Weights of a small GPT-style language model, trained from scratch on English Wikipedia.
Size: 11 layers, width 256, 2 heads of 128 (1 for keys and values), vocabulary 2048, 11.9M parameters.
Training: a variant of Muon for these matrices, 7438 steps.
MLP neurons of a small language model. Each row is named by its layer, matrix (up: input weights; down: output weights) and neuron, and shows model dimensions 96-191. Each number is 128 + 24 x the weight over its row's rms, rounded and kept within 0 to 255. Numbers have three digits each.
After each neuron's rows, "fires on" lists the tokens most often at its 100 highest values on Wikipedia text that the model never trained on.

L4.up53:147115148144127114124129173149106106119148138093139150146147099063152163168175173124098105108146129114117109142133145119138101074122114161112105170044107100099154163105107138128132145130101204108120144145111113131151142142136130114130121137133172100111181111143150146123129113161127124194
L4.down53:119137134129121152108128148116153153111123089100095137119135147120152130107147137084158081132117120101121114151097142123109105128106162132131111125158136138123112132153111093129091127092127130091113115161159091142117157143119100162142164167118141179145121130171152098166127132145125193133
fires on: " |", "\n"

L4.up430:126123087068139131107120141143124129170095128168110111145140159148147106123154166171123170118105117135112126104147125147155140172110144144150109113146118170113169091192146143128114114115115122144153128103206151117169128114147097135130143135139124115142102202092108130143186144102096097124
L4.down430:136146130152155105097120126108101130145134128175128158138127136113123130100147064126152113094163105123148151172133134206115094122130127120161119156136093095091125116119144170145124133122129152113100149123183153118159127131133111102096147155112144139134137162111088126077148113136094128130
fires on: "on", "es", "les", "b", "ab"

L4.up1186:100124113118123133111124100119137159188151113127117158139128147173122146101183119174105187103152118104143146114119120106094128139115126110104107150131100130131099118115137154103138144152164155104127154180148113118132128140119103111119154155101096113092139125128145152107136129120118091123
L4.down1186:121110119088135127174148124121167162139162134115107116171106155149149146110153122127166111130105101107161136142135120057169130123118082157120179072108152110129114142103142107143123186136122125104124107141130094126128117129119136080129132137100147137126135131130125144173160086162043103091
fires on: "on", "ot", " mon", " w", "ison"

L3.up619:085118121133126099116120111182142107119116123125144100127161105153110112155156123143106141151132171156167124131158171089144140111142146159122108163173129155124106148164139149148181132151102132141161146150111094104133143149086124130178132128104140116133094109150140141115105163136130155106
L3.down619:100114121112110117127119148097075132129135158130137111147046092151131102125105102123149119138056129112140106099121102138121130154149102144112137138119135129099114146074167143143112099106107073137089179144158106080114148114159130141149111158151150096142148130156103068165139089125092152115
fires on: ":", "e", "ike", " as"

L4.up1189:128106155130107128118147133138129094089156098153143128133079149133109133146119093126154136128057121165085134084117155114158092119102121087115162167145146115080120114129113142095111096151154131126146128097160084131080087125089111153144127137131109133168142150111125168135124093149155170142
L4.down1189:132117071114144114145103129090151106126128138079087159131119149161086146183080148135174079142108130133141126112138131124105183146100163123137124142161109129129183137099152113107123138131142130154102142116111107100131128134120141131149102155078148127132101142145122142129133078157128142125
fires on: "le", "he", "er", "let", "ter", " as"

L3.up1412:107094131117120121136056173143152115146171178161100107124158109138140153108107117184116100140119142127126144142088106118138118077156118143109151131126138092106074139114131136110106128155129146121116154143131147107138142144117132148172069148116153114142152119151138092093171166133131120085
L3.down1412:095077141135132201096115138120128138125134110130126100100140079167098130147096117167132123119141130145153152124171157121137105138122123086130167140122144145093131145152166108095094107090126147129138151153124096108177141154078136133159119144098159141133138152119105134117136122156147138145
fires on: "y", "le", "h", "I", "he"

L7.up1052:142126127086113200063143131078169144122131133131135109136135119129175145120187121133166144124124096182179147125131117119127173147134114110122170103167135105103137107144106120132131116127134146149124145102137116093113136084101110126140167082096119119136158124136147130149158162136117114136
L7.down1052:096148160147113154110127117123185102093146146127158074084138118153130114136120162148132130110133129160106124188105178135105082146125130139103100116163071106098112157158141144060150113147146141105131131171129119133074144111144112128105103129137135122179155113112125125150122169120146156102
fires on: ",", "ot", " and", "e", "r", "he"

L7.up312:129160139127150148132143116115113147161158166137115145142169162097111130153158132177129128106115110137140105106138119145115087133121158090139116114082104146131162182133083115146087118157147074092163119076197134105165118117112132134134141125133113062177160170123157151114161114118111112103
L7.down312:100121138165142121100142110132108127149170159119184110139140111118094104171099131129084104097143172160131129175140118079107150127088129116130157122142109064123148166131081109136107143106165144114155162114142124129086122147105100173083154149139152133142169114137102175108163052146159132102
fires on: " T", "T", "les"

L7.up1438:084101059123145136113130143114111108126151115112131108152111131107146172148116094109095150138131073162093089166146074123112103122092140042133135132073149153142116115160119138128109124154131132138154121134134119134123097120096150129099104086120163113143141117126131128127137130101107176133
L7.down1438:127103068153114155099120140108114092148150115153147120118145178113129123101161133134094133150101132155156097174129115126116116109145104139119124125055154114119161151151134114086087191106156118123131144152146171132148140154124130120110143119113116154145099130162105113165118143086111111098
fires on: " polit", "on", " leg", "andid", "ys"

L4.up1190:144156134137167170130118113096080118141113141109108140160131158169106118106117175138116131130098160124117140105138120111141117085150069144145136131103118099111115082112101172083146132105150175141091116112135124154102118160146146134149149130136141126169152126093113111125103112106122117157
L4.down1190:130139081108080113147139115124129144149083044094181107140135118131154130071177123118141142147134135165112143110114152126138125156138155166156083168144116142125089137121149131145089152109124111101117127087097131116079153124150124177138087117124101180114094139144150066136097108151111136127
fires on: "er", ".", "est", ",", " by", "in"

L5.up765:164168120132148134111144118110117145111143113113097145130134140113145095138149146144111134178113098093129105081158173131158134144125133129079137141124119097119139114134090146125132086136174104123136128135146082125140139109100115152119073112114099134163175152138119132117150102137142154113
L5.down765:098141187118125113152144118093105064142101142100115105173135095148104128130095144086127092098122171179169162138114131079128120160144156148129156117123126120137146111085091136102141128103113141099176110071125101105124081100108127124140129101151141119126141145133109142100112101133154103119
fires on: "ing", "er", "el", "s", "ter"

L4.up276:163124089118117113166156109138120116135084138162116156122097129128112112136121107147119120123102147120133140161159107179123078107096153107109117184134118114125131138102188129128146127131120137124130126148085074111182158133105132127108126098079108137120122148087131121111144144149122150136
L4.down276:146087135122142109141148135126098139143158094140131109086144120119119169143099156206152131165075132126153097114165171123132138108148112100120141106149148137138134130133107103078148153139122161118147149157118142160149131164167114110141129068181116128134118134111125135086145146083095123136
fires on: "man", "ver", "mer", "ou", "ig", "in"

L4.up780:130103137116115111142104119092120097138138124146128137143144136116117167150144125153099092132190150115153136075086137120099138110114106172111135158099103110131086177095114158151138097149158123105114081152129147073117073150151175121083100164142130146112131126122158128128139104113139147142
L4.down780:154129140133117117127121123180127142125110102128123107131141196084114148143177140090136084103142119151100112181075147137163141140117115108105120108098123141188115154138107132117094171087113130134124147100103114120160123156098145136142121158123129101126118147124107171111114210137106162138
fires on: " |", " ", ";"

L5.up1062:106116119113143164183138107142149063186146104173154135108109130130165099144122136134137134166140155114099088080151152128084127120104108108113127131137108124154141125155112154095139124143108146123132126135085120165161147129157114168167162127139113114103159120117143113095146115126144113084
L5.down1062:137141134131105111122159122154171093148131108125119140176090169156118136133114123147124160137159096107099138077107132127137144102115134143178143128149093091194072143132098147105117133119107136104109128124136154141146115135134115099128174114132117124165152170136180160174136060143147147104
fires on: " (", "C", " c", " C", " |\n\n", "\n\n"

L4.up452:144137123114139120110097113167149123109112126150130091131144159163125125138128113157114103131124176164107128142115159108139133064131119108095149143120123103150123096118139154163067130137132142109093086139097122120176114179180139112115064134093139127140149116122130120106119130142130148146
L4.down452:140132106117113143103116166124106114155097133118091114131143060081145127122111119095135114101152152118134118142126127110089077130101138132136112128145107158081178130121110138116130147151100127109106102111129131138095120156072159081135189140143115134128140123136116103108122083107157091130
fires on: "-", " |", "h", "art", "op", "le"

L5.up346:122163159168076131174118166153115120159141139108115143131108100127096156123173129110126115155150080113123109106136122158165145136130122141105099160142138165150118119111117152165137107108107155147147134181192114150108147141114120153128136143143093111173127106134128124146175187135160127125
L5.down346:153131106115108104132143138125088146088135092129102089126144151159087173159131111128191106149132120129112119126108112095144131124075165109110119164163117100105102147175100139135107114133141155098181125124102113153111170156144143159119121116175100147110127137086121155122102135162129131125
fires on: " at", " in", "-", ",", ":", " |"

L4.up595:129147163108151191092130141125121086157111076148124128132119108111143124116136149110156131100154107133168117160092124121117119110109138123112115135120114154139144092145162128154176081113125126111116159125182102097102096160134183125127154105140103088124140164114146132115121167124149108137
L4.down595:107143087123104144139105094153122125147101144156137130128135170153113154161147145164140177083121129127137148136112129145135163102117081145087106091140117102090083104141110146153161138140108096119179126161124137126159129144123159099150108154179091129105174149149154126067130104156129133124
fires on: ",", ".\n\n", "==\n", " ==\n", "===\n"

L3.up284:154122126142128140115124146093109122133096143135135135114133101140141136113138149136114132118118141119152092155108161098127116165086122167108130119132115125150115147145153129167098107165112151120153134148106175116183107137125114110141168113151059103122123189120151133144135110105114121146
L3.down284:137155085138127117077115154117167143129070141121130122111152120127109143112108090077133110100128156144108160108092128125123161146161108135130141123108111114096142128122082145083103123113160153130100118120146109123110166132152118095114146168123106137096111152176125128153085116102127096110
fires on: "om", "ic", "ial", "on", "il"

L5.up524:162123125098165151080094116156157139119171113116089123125139120129145128138141144134153094132152113157138139091134093112125150116142100089161164139164138119070127110180076143126164151162128138134116177091107111154137095162106116142121128105094122138099132168101144125133120112122157121117
L5.down524:153097145128147108122112146145126170112090161124132123106107156140133115114118120157106152158156143142137146138137109153151105148120130125133112124109150163168154134100080157145111103105115136113106152125127082132109100107129163141122145164177119101121154173113123119146127143139194092155
fires on: " and", ",", " or", "un", "ol", " to"

L3.up1217:163137131102140181128147171136106135103084104105131130136113136122136135167126104113126116090184101089126109146099169167128179157133105132115130124139138151111077115112118100128150116122160105127145170140114098147089126114089155106117123176116137127148093082124100120098166125081122134162
L3.down1217:129130118158144158130117190116145152083119093099132132140120152111124126109130099154155109133146158074133136125110149125169123140102117160138128126145091126133138179121120096085138112085131161169108104102101126172098148135160095138138121126107123138139095123147124140131131126103095112136
fires on: "000", "illion", " million", "x", "ex", "70"

L3.up1406:127093166096149095080120147142120089132135109108114138102147162156117146102146166119115126154196142152156115130100135130160114116130098094116161121135140139147160093108113183154122148157093146120151070110161099127094147120123098132147116179145131117094102148162127112098155075130123155166
L3.down1406:121131073102133144160148129142105103146136100149205120113114143106125141115120131122141129116147152143097096094119131144153125155120110077133150124149149132119113137167155102130182123132127161111134113114142134170136115111134133081136084150132099135088143129126131152142119119119162148135
fires on: "ly", "al", "ent", "es"

L4.up354:155102159131131126129124126146074129108124136126088125127137152110087147104093184088162144116149131119104118154133155155117129166102162114116133145126125112084137115123124161134098146163113125149167148158155145104116129127113159136091127160116126150117137175179108115107189132094116139184
L4.down354:170093112098127136160137144152097123110107062181131108145128137127171159139129088108161150141157134156130135123146131121150125142125097125117115133152156116102144147192127182136109130105098138090132126129095089170117134155151158161098109143135070088078156100157091099085104093103135120102
fires on: "es", "ys", "os", "ly", "ew"

L5.up327:144137153101112152123149150101134090148130104113110118136133117165111182093149117111087099124147156095122085148124146080120130142103116121137171121120126149120148142148137094150138115147131115148102129128098118142153110136129092147124125167129112132114111086109108143108162127153179107129
L5.down327:143163141127116124129139091130124121127121102172091149131119125153158151123091082108102095169105127133154146168099117129143100121078108130139154159114149153122138139109105105104115116092112073114135140102144134114094171166102130137121155161095141131080094129138111191172129112065169110122
fires on: " M", "m", "M", "em"

L7.up1310:100158120150110121123112128138141085129151109129146119144156134112137114164137119179136070130168091121149122139102128106156149130120109136132087149093147096073155122091118163130099158161084151117096100162121115118130106150120168121124134104153152153079117142158138113128116130098118121126
L7.down1310:102132176097108117167137119111130115114121138138097138121149124126098100110133138149109081125126126119094138181121149100101100154120132115138160090161094130140093162129126100167139136122144134121126100140125148131147077137130109137142165105079129144161104132114123173141132148126102150088
fires on: " |"

L4.up153:124128145144111149141137105110157130113097128109126124134146149110116087142089121136133113137064150136110149175122124117127135169098179099094146115093111142082148150146064103148089152179108136141131090138145157134110125132129158150113111143097176124127082132123167133106150120129098095119
L4.down153:119086146116115142161141105154140109128128074143114140132119135171120106113123153111130142102092122100163154101145093130158105144156150156167160145157126113129138129164093122140106142129122121112114140152128155150098142205135130158144121170125122101136123128097135131162144158150130112094
fires on: "S", "l", "ly", "ed", "ry", "es"

L3.up1032:132120144106168138151088133092115101080135121119137112109113104105103127113145167128119121130113169151121073096122141106136124100168123159119148141149119186143120137137120139094153159111119166125143139134125130115137125118102139148174139157122151189094144132094089129143102126099120127113
L3.down1032:095131143171123145158135083204153134094107159120115138133136138140149187111135182129123131112122136111116127164198126151107176109118147133115136161106134137147132138111135117108138178121111075099101089139141162146125168111144114148105107120160109131122092129144111092084113139112134165089
fires on: "m", "et", "c", "idd", "o", "og"

L4.up669:141152204135172077150141128122104146124101134158148160117093125139126132131157148116116129147191111136149152136142090130093176124132089134148125169120143113150109137134138124140126119158141170129091150159113148084094171105129083140123148099168111136152098111101122127132167145155161154148
L4.down669:128155097098093131154125088109098168114144119144088122140117156143141100131106128121138136128145109145155123116123130126132148127092155134108152122149084121098111105199089084116109132148120155122162107137121120154111181100101110146120116181174143162161091140086144147186101103119146158123
fires on: " of", " in", "F", ":", " |", "ort"

L3.up1506:176131104102097102113112151149125089130139153110114143087137108131125121097163124085118100115129141115122131132166163134128121108142141135133119158117073154167142128147156119121090143133133162102143118119121174133107138118121142108117146167107108120060095141081139096103169132135178140145
L3.down1506:138099123121111151088109153160132152136120112134129124147109123112158175145135085124111156088151123124143099119121143172165143149131127140152123129120144100162112123109098106114175120130112088188144092100127163110123143126137104116147148104093165124131157153091105095127118170134100096115
fires on: "ing", "ers", "ent", "res", "ant", "i"

L4.up725:123123123141101126091125133116164122121115136075120158162122120114157093122148136133134149143160150192111151147130121103110106124121118125084119135036152148132123124103092128124129129109104157123131118154132133124130127144132138154135101122110175118111139123143163142154106147121103108130
L4.down725:125137125128150096087138114158081127089096134137097102118103110071117088130083132122167159125110169102085127151193137127095134105140138152134099115110166155152135131134087126138149146092127122112158148116130132106122097164137124165169153116121115129117143117112126079111128098083109106099
fires on: "ur", "d", "ign", "ull", "l", "ed"

L3.up999:186149113135172172108102104143115130121103139100123144157140166139129150138154102124131145121119125123112118095124122111166146122150056146127145175174127088088125152120094147133158098152122120155137126159114094119189122132112107167129162129101111129156119135092143122170102093150104097156
L3.down999:132129103107128171143125130154093125127093095082117142149132131131121122113161167144135144134160143099138102146158105085142108168078133137092137183132153130132129165168110092155157129141145115101123173146178101136093116110153104137112121097152134113152106124162131163129149090118191077119
fires on: " Con", " /", "_{", "á"

L7.up1143:120114155102101116117135166112185123085138117177137173171150116126082133085132097139068085158107150113100132158144125121115103131129140148140149082156120113110122141111138147140127096143106130099061148129131068116161154091115125139157133123130118127137091100132142112158162127140143127149
L7.down1143:131143145153138182125105119127134134156109152156133123130104111145180142135143135130073102158165103094141150161140136125204177123128184145127112076112190167121106142113074108119132133081109121098117136084103124142132147140104105114121123176110112136129129118128156102141112114140146156113
fires on: " m", "m", " M", "an"

L7.up1387:160165116117150126211139161131094121167090136129170082137123161126119146117148151160110128169128064164127111156145130142114144148140140143154115092131125119125135119111098136098139143146052130127171137088138157102142156123096122127125150105105107124126160120147140161128142139142148105146
L7.down1387:138113105097117156151100112147149126148095120142143109184147065155156068146130150110150115097148110098137140104107069136095134154126152128140103075122102138115160116115102101141110134128150132155113134142135107144112156120169141103098129122140152121111158129153144125153146088166077153125
fires on: ","

L3.up387:116111108108115135080122090136104131191159151126120093128139114128108126104133146154145190130155137120145158151105131131107160125136110077109111147129115160170158117149129161187178102137121155112094137131163105156143091120074142146124138136085089141131140146119141095123108117104108100122
L3.down387:125116110142158140157079093157122120132133161146146134107166131141157093083099119118147164087128122164146126143112126135111107111126129129156096128114130140174127110102101119131177125140138103078137108087100149131112127128093106134149100139127151133127090116128151153113174143100118112108
fires on: "ot", "on", "pl", "if"

L7.up209:147167158151137136145129155143111124154107104085134110124116130097167141102156161130136168129164151133119151109110113133172178147127083146073141132120124091143105106141096121096178155143112157134155133117115170077136149122110166115095137112106130113115124117075148105116172098127124140121
L7.down209:133106165167134157173106139139191100105129135100122119089127161085153143128060148130178116144159081160116167162109130125103136135152112124111151109120151120127143151134101102129130123127171101138121119132135159096146122154135140159107138146153117129139108088133127113106160136151139102096
fires on: " pr", " Pr", "l", "p", "f", " ed"

L7.up603:125129110128154199186098112134089135142144127144093128120139150168117141153179145157112130208082152148121126153153129152104150094134122124134145127134087132106114110137110182100146140129146162131121199145129165124122136124133146158129137149114129135102172115150118139081125111168138109122
L7.down603:103131115103118133137150101148105071111121113173122114116143113135130075125112120103103123138112108140129126100143105109077112130110109084132132106158106135133142150100143111139136100143131139113094145142153121103062129168104145160053124154126184089144148130115137098138111109149144156131
fires on: ",", " (", "),"

L5.up263:149107120153087150131104093116143189108126150157120095124147178153151127119110142116086126201151198129141138112118143137140170071157116143171145123122119144146106138126127164132137114094125138135170145140147122127107161106125109136120109131155140104175147120102137089116131138095101104169
L5.down263:140114129174106155154091128141133118099169133134112135138105147163160152065135149121150137149141145150155109116136146131086131102146113160139110103137134186121072111156114152164123195121138130154113136183137111112121111148144126152134144148124156133128121106129093111164132128121120105145
fires on: ":", " |", " offic", ",", " pre", " publ"

L7.up343:123098154108150133145151155152106082057091122182127134134137138128147140120135111126120074135091154158124111169146108111164082156101125174145111162162101129130111107133126115148129118168118085145145125156147105142148112126106156118120165106140147130140097084108105114132137104115133106134
L7.down343:113125122116154121094134137147131132118085073141090123095124120163145125129168109125118147159083172159165101148130154136134067107122118168125124133117132125122149114150164122110106120113106112117072134098122125168125117154128072094103101145132098132170116140124133094118112104146136121111
fires on: "in", "er", "k", "an", "m", "n"

L4.up74:141147131105128144159111114105120099110163153152163113111140120166106111124149120145125131094150140098142139099126094144099143098124161136137172139132117135101126086157162118156101138149124175140128150104148124147132099075157123099177134161102100088127112114126139112127156130125145123129
L4.down74:142128102154124127144115083124114126116134105135103134158137149144143117159087146171100135130136112128160150156109103117132146080125100152104141105115163100135106113098166099109158110111138146175125163127131104127120132097142132131158171150125073094148112127139110181126132113127099181073
fires on: " Le", " le", "le"

L3.up1274:116099122130110159142085146105164120152162122119190147142117160100096186117122170127119144095132158149171130173093152153106134138167128132122124161104133154110155127101122135141121122154130113120132156121108122115158132167146165115143144157130089112133115161116168095136108094116141179123
L3.down1274:115167118152121158143158125150156082132079144138136153042150157153179159130117148140142129093080134134135112151149111107097174149118160104135199113065154146150169148156103103130166119105173132102110112129135138131173118153144143146140107149125127131120130161120132086132134146093107157118
fires on: "===", "==", "al", "ort"

L7.up1408:111098169124148115126143085146145120137175161120123142133158130102105135133106116109100127112138115138117119112165073073147122113160090106139088159109116184110105138107125106167059138141101095124106129134098154164096104140097180073132159136124142120143151162146097117109140167131130117154
L7.down1408:114126129150179130130112151108114129139061116117166120138121125130106117156143116115089108130122119094156129125134141096130086098128124099073129180127161148107130133157140077152143139141098130124121153179106137158146076134097150124193124154092172166117106151108096129186152131142126113121
fires on: "unn", "ac", "u", "H", "ing"

L7.up564:153153154093126198120117119129154145089116105115119074114127154109117130106129128143128148103103117096166100128153133120138184156157148176124097109126125137134110124114139163089122097124122113133067145122135106119151084106106116143106137176130111132140124133147131134106127118143143098148
L7.down564:136162169115132124086112126074157045073114147134133130129098100138167140129155095137165191154111129088144141177118105132126142162159144130134128140091137149165128107125108148087102131136117119103133137110160122113154122114111119139083143136152150123136174131150110145114141155128135115132
fires on: " prov", " requ", " prot", "v", " exp"

L5.up464:169104111160126117137128177148073072100174156122116129106124143112150127137132125123154102106136081112091125109091141109132117169138122108105140152122184132101112167105110155123155139138098076150118087119098144143123106132129144134135135117144130116112127157172139132122116131153099128095
L5.down464:137105131127123092119137152143078086074108164152148153135129102118129091078187083122141134122161125121112105104096139130113114146110149154132141125123128126160154163171129156108152152118138113132104131130135120171132159150126110091137175140078088139122130125133127134137148151102110140103
fires on: "is", "ree", "ans", " |", "es", "ad"

L7.up1008:102114122087147132122143108127128091133119114075111129152131162130125137125170113117121145143108132126118121139169104161128134097098135113128137089111139140134103166127113124111170136152121159119131107098201135137130108165148177145078064130137143133115158127169163157164097185118108099136
L7.down1008:081117120138127121137139077130124136096141143135134164154184202142130135138165150155138176111169128154167151162106139134124141069142086080095117159116151136160131088098133131118121135089083122110110104140085150129098151166161081130131149139129131103154140114139116096109089114090096132134
fires on: " con", " re", "iv", " rel", "qu"

L5.up947:102115129095129125166196110162097123128158136134101098132138143193168134122153110128152127112131106117106142114084093182133107144119148159110146123118129157124130137124152128109093148136118146105116148121140146116121131149167104120161123107124085097143097140140146113123140070132131064120
L5.down947:136103116106095129092107123127164120126109159166143121132117095146122126097148115136158131127130140127171108158085140147133134140121141131090134116160201085114137106124068124134101131096082139118126095134110075167088131133142152120191139126131115081138113146138134143111113118118105133113
fires on: " life", " career", "ank", " season", "le", "et"

L7.up728:094118117112105131154100116173109147109109112160105133100131091146169122119121152114126087141152139080120139116179144143153146121125163134098121152138116170114136150130171161117118119163127168164152158128096174109131124097126164118145078094137174138118094133147151093088085105148149148119
L7.down728:145115174146125168141117109137092104107090087126164140159082132118116124098114103115138054120129131117116190127182115115145158126112153158139076143127121151132134132151142119106114103130153142098124141135118076108141127135101125129134118142196133108120127176137195093113125118131129141105
fires on: " he", " we", " I", " she", " Rich", " York"

L5.up584:128111127113134102144155156093143114112140102122078134097157143133138111135129133137112110160126160150110169112101090113143158126119133127110117107062084154141083092116132105184153103075160147155109089123100132092148134112133119130105131152103164123124138145135143152184140131107143129144
L5.down584:163130161090115132160147108129131149108142100085118073063093157116148115174148143144120110154150103134136081135159184162116114090091140092140191127118104162113099155130165137095128119127125110121119115113144140110096139145101133134177133111126119100155161150127105141130151121152124119120
fires on: " an", " En", " ", "n", " |"

L3.up504:152153140159116139148128119147123145158146105122124091117124156105133147102095130128127151138160099130118145098133129151137149158152143162132150172113143133161058062133123122142096117094090129175148133144100156136168163124135158130131116106089143097156144091116141108132172160097121067130
L3.down504:127109128151136109133141168128179096131145133124155123158097203121157150147128133127153157153106093112130127147121120166092130154174126103136098123133167107078123151116153130099146168131112138126141131124145116120136141143143184132103087150130169120135119112097159116151167126122131156132
fires on: "p", " pr", "du", "ber"

L5.up959:132134138114151159128103091127120153154072165158083119137116102095130070112129114114133131132102134142130133095139148116183133104127146157140151152098129119100115131120155112139119124123131112137138141150097102098135125148144113089095146073099106119153134118126159117091127163152183129132
L5.down959:104137125124124109109158117133144114091150096119135093111144121174136140167166137106125085147180116158120098097126106051109156175134097103134157120127147119151104094154153109118156111127151110125136102166146136112080137106114130115136147111109157146153116115139127105135112173130152115135
fires on: "el", "ell", "ad", " call", " was", " s"

L4.up1233:127149128145141197149129132104098102116123071146140168144131107100119098107134144125141157151137087130107053165152111109118101122114151117115151131150096111125128147164141165110162106119174142106173110134131137115122155144116100119169136149149103095116133099152146119119123123113140115129
L4.down1233:110085133083186096097112120091171142160139104112154131149143147112132168135125154116141096099127171123129101127107103138147104127176100148122152113165124160071116146118107139095128135097121141090130140127115132129117157134147140144158126128135090169126142147129131150129149134179127091128
fires on: "==\n", ".\n\n", ".", "ad", "ate", "ree"

L3.up897:132096114145133120127112147089113108147098111158139210135128143103132154133136101139079086121118106101148107131129128128118135108118125144120097108115099171125108101105163145086144092145100161129094150118132136112109150129149129131155155132152119118133116124102087140103138097108136170146
L3.down897:103113175109140137112129132116110103183170164104125103130111113182146116136146162128111115129109122129155064150128106152121169094082136105133128152095128130135145107110113156148100142134130099119121130149123115139125158149126138112160127107121116127127147141117138113150114098134158133110
fires on: " f", "-", "ra", "m", "op", " m"

L4.up1319:155112136148111144116184169071147167114144125126138105121123113126110100099155135114108144102117114152113135106122096146153125127130112113139168102142160127161143136103101112137141073133179107094113170150104109083118112107152129119141176104112171123118086100116141073128162124112104191134
L4.down1319:148202093103153115131109111111175137142073133134121112153125116103130134144123122071187109130149095116146106173096124112138162091188171122093100133136116133104128099136086157099166162135094138156122120172124130146140147112151114126130090125154094098074092111107099122132138130156135079074
fires on: ",", " some", " and", " a"

L7.up406:111178082137151152143091148117099085141156086109125105156162132189125101116131134158131161145119126115148124152139092188163138070135115127082158145161121098090111105139173128157121127152105160131134168110192163095147126108137097116143137132113129134151134123138112150135089102103102110122
L7.down406:109076131147127114117129112160098163166132116158134134127139098130133143149127153142105107102136112121102119174158120130112092143144151097107115135145126124148164167138113133165122104140146125154133148131134113110121135130131134136186128122111108142142125107169093131124188136139183090147
fires on: " le", " Le", "é", "ie", "e", " rele"

L3.up1074:133102153178101142152142125119155115112138134150129107165138119131143138144161107152110128155160140158115143121116118120154124062127165125118111098132104105145114181198156120127118150110109115135131169158127113164147122120121115123122154103116114133141125129127084125116136136123088093128
L3.down1074:122130164133139090116148138139179153113115092148145118158141145140145139132142090137097165102131131113121113156109123134135123097118119113117143108095098110139145140124079101128179143098114092119135113142124135112162107064101093126155119137130140164128116092169088115130135157108127173128
fires on: " named", "\n\n", "ep", " title", "itle", "W"

L7.up1295:138142105103130106119152139132143095188151115146123139161111114109121160119155172107103111135181160130118158129100107112130121164143141113154187121153131144133126131120117139125138151131167117143145095178118154101125088156106111196114160159125143110142191094112150153122096124128089143101
L7.down1295:068145120112132108153151140089139144123115149166101106141133151117127119120149139128095122105090089110120143134090139156116120103163090162090164116131118151128138090101130140097085115114126118119111156139130104113120097137114166121187130124147117132161141111082174161109136111130141112116
fires on: " ext", " t", " dist", " T", "v", "ist"

L7.up535:167148145126107136144164137141154162155120193097135056145162192114088132128164152118086115120121119135149144124087123112106114177121136116161153088119118142101187137129131138151134119127132090112159114140126117102139092143117129092098105094114107122131142149139171171102132119123086140150
L7.down535:138149167130150128095147132105119153148138133109177161155130127148129126143108166164143109156181139112142151123187127124123112108126147134135126133142096173144135131128166098136129169145110126117136167119164120145142108114100106168133134137103098119130105129140146122120139101123166116102
fires on: " ev", " T", "ood", "ft", " s", "T"

L5.up1017:122146124123168209115160115127130134073116147136157118146120114094123178144127122136127158086133133131117156134116095138100100136137121117179117134104132094095152114118100165093132156117151163107111129141151171141140103087141145094114148117136137128153132141103133119079173111132086154106
L5.down1017:118153128167133121133076169125117092136133114119126140128147124137117113117100125105150120139140100128120164112077127113147135135106111119145143121152114114150109100108124107125133101142122153085103138120119151111115125145136137129128152139131104145141148115122113065107169126188157125158
fires on: "uch", "en", "ly", " of", "ially", "le"

L4.up883:137147112133156136127148152142141105093103114086139134110156122112130148149153110124148179110127130191138170135090133152140111136148129126131120141127136142094104119110118103099135093118134149150117111107100132155145124145117103141163076155160145112153107175102177186107143102139101154112
L4.down883:114104123148091130071111163139082134118158126149145148138129132144158135148117146175090111090121136135101124115118119118165121096139146158169123110126125112122142120108184119137119111155155126157116145101107143136142119099151152133123115114140121161151150113151145113122164165138091150117
fires on: "en", "o", "ent", " bas", "qu", " of"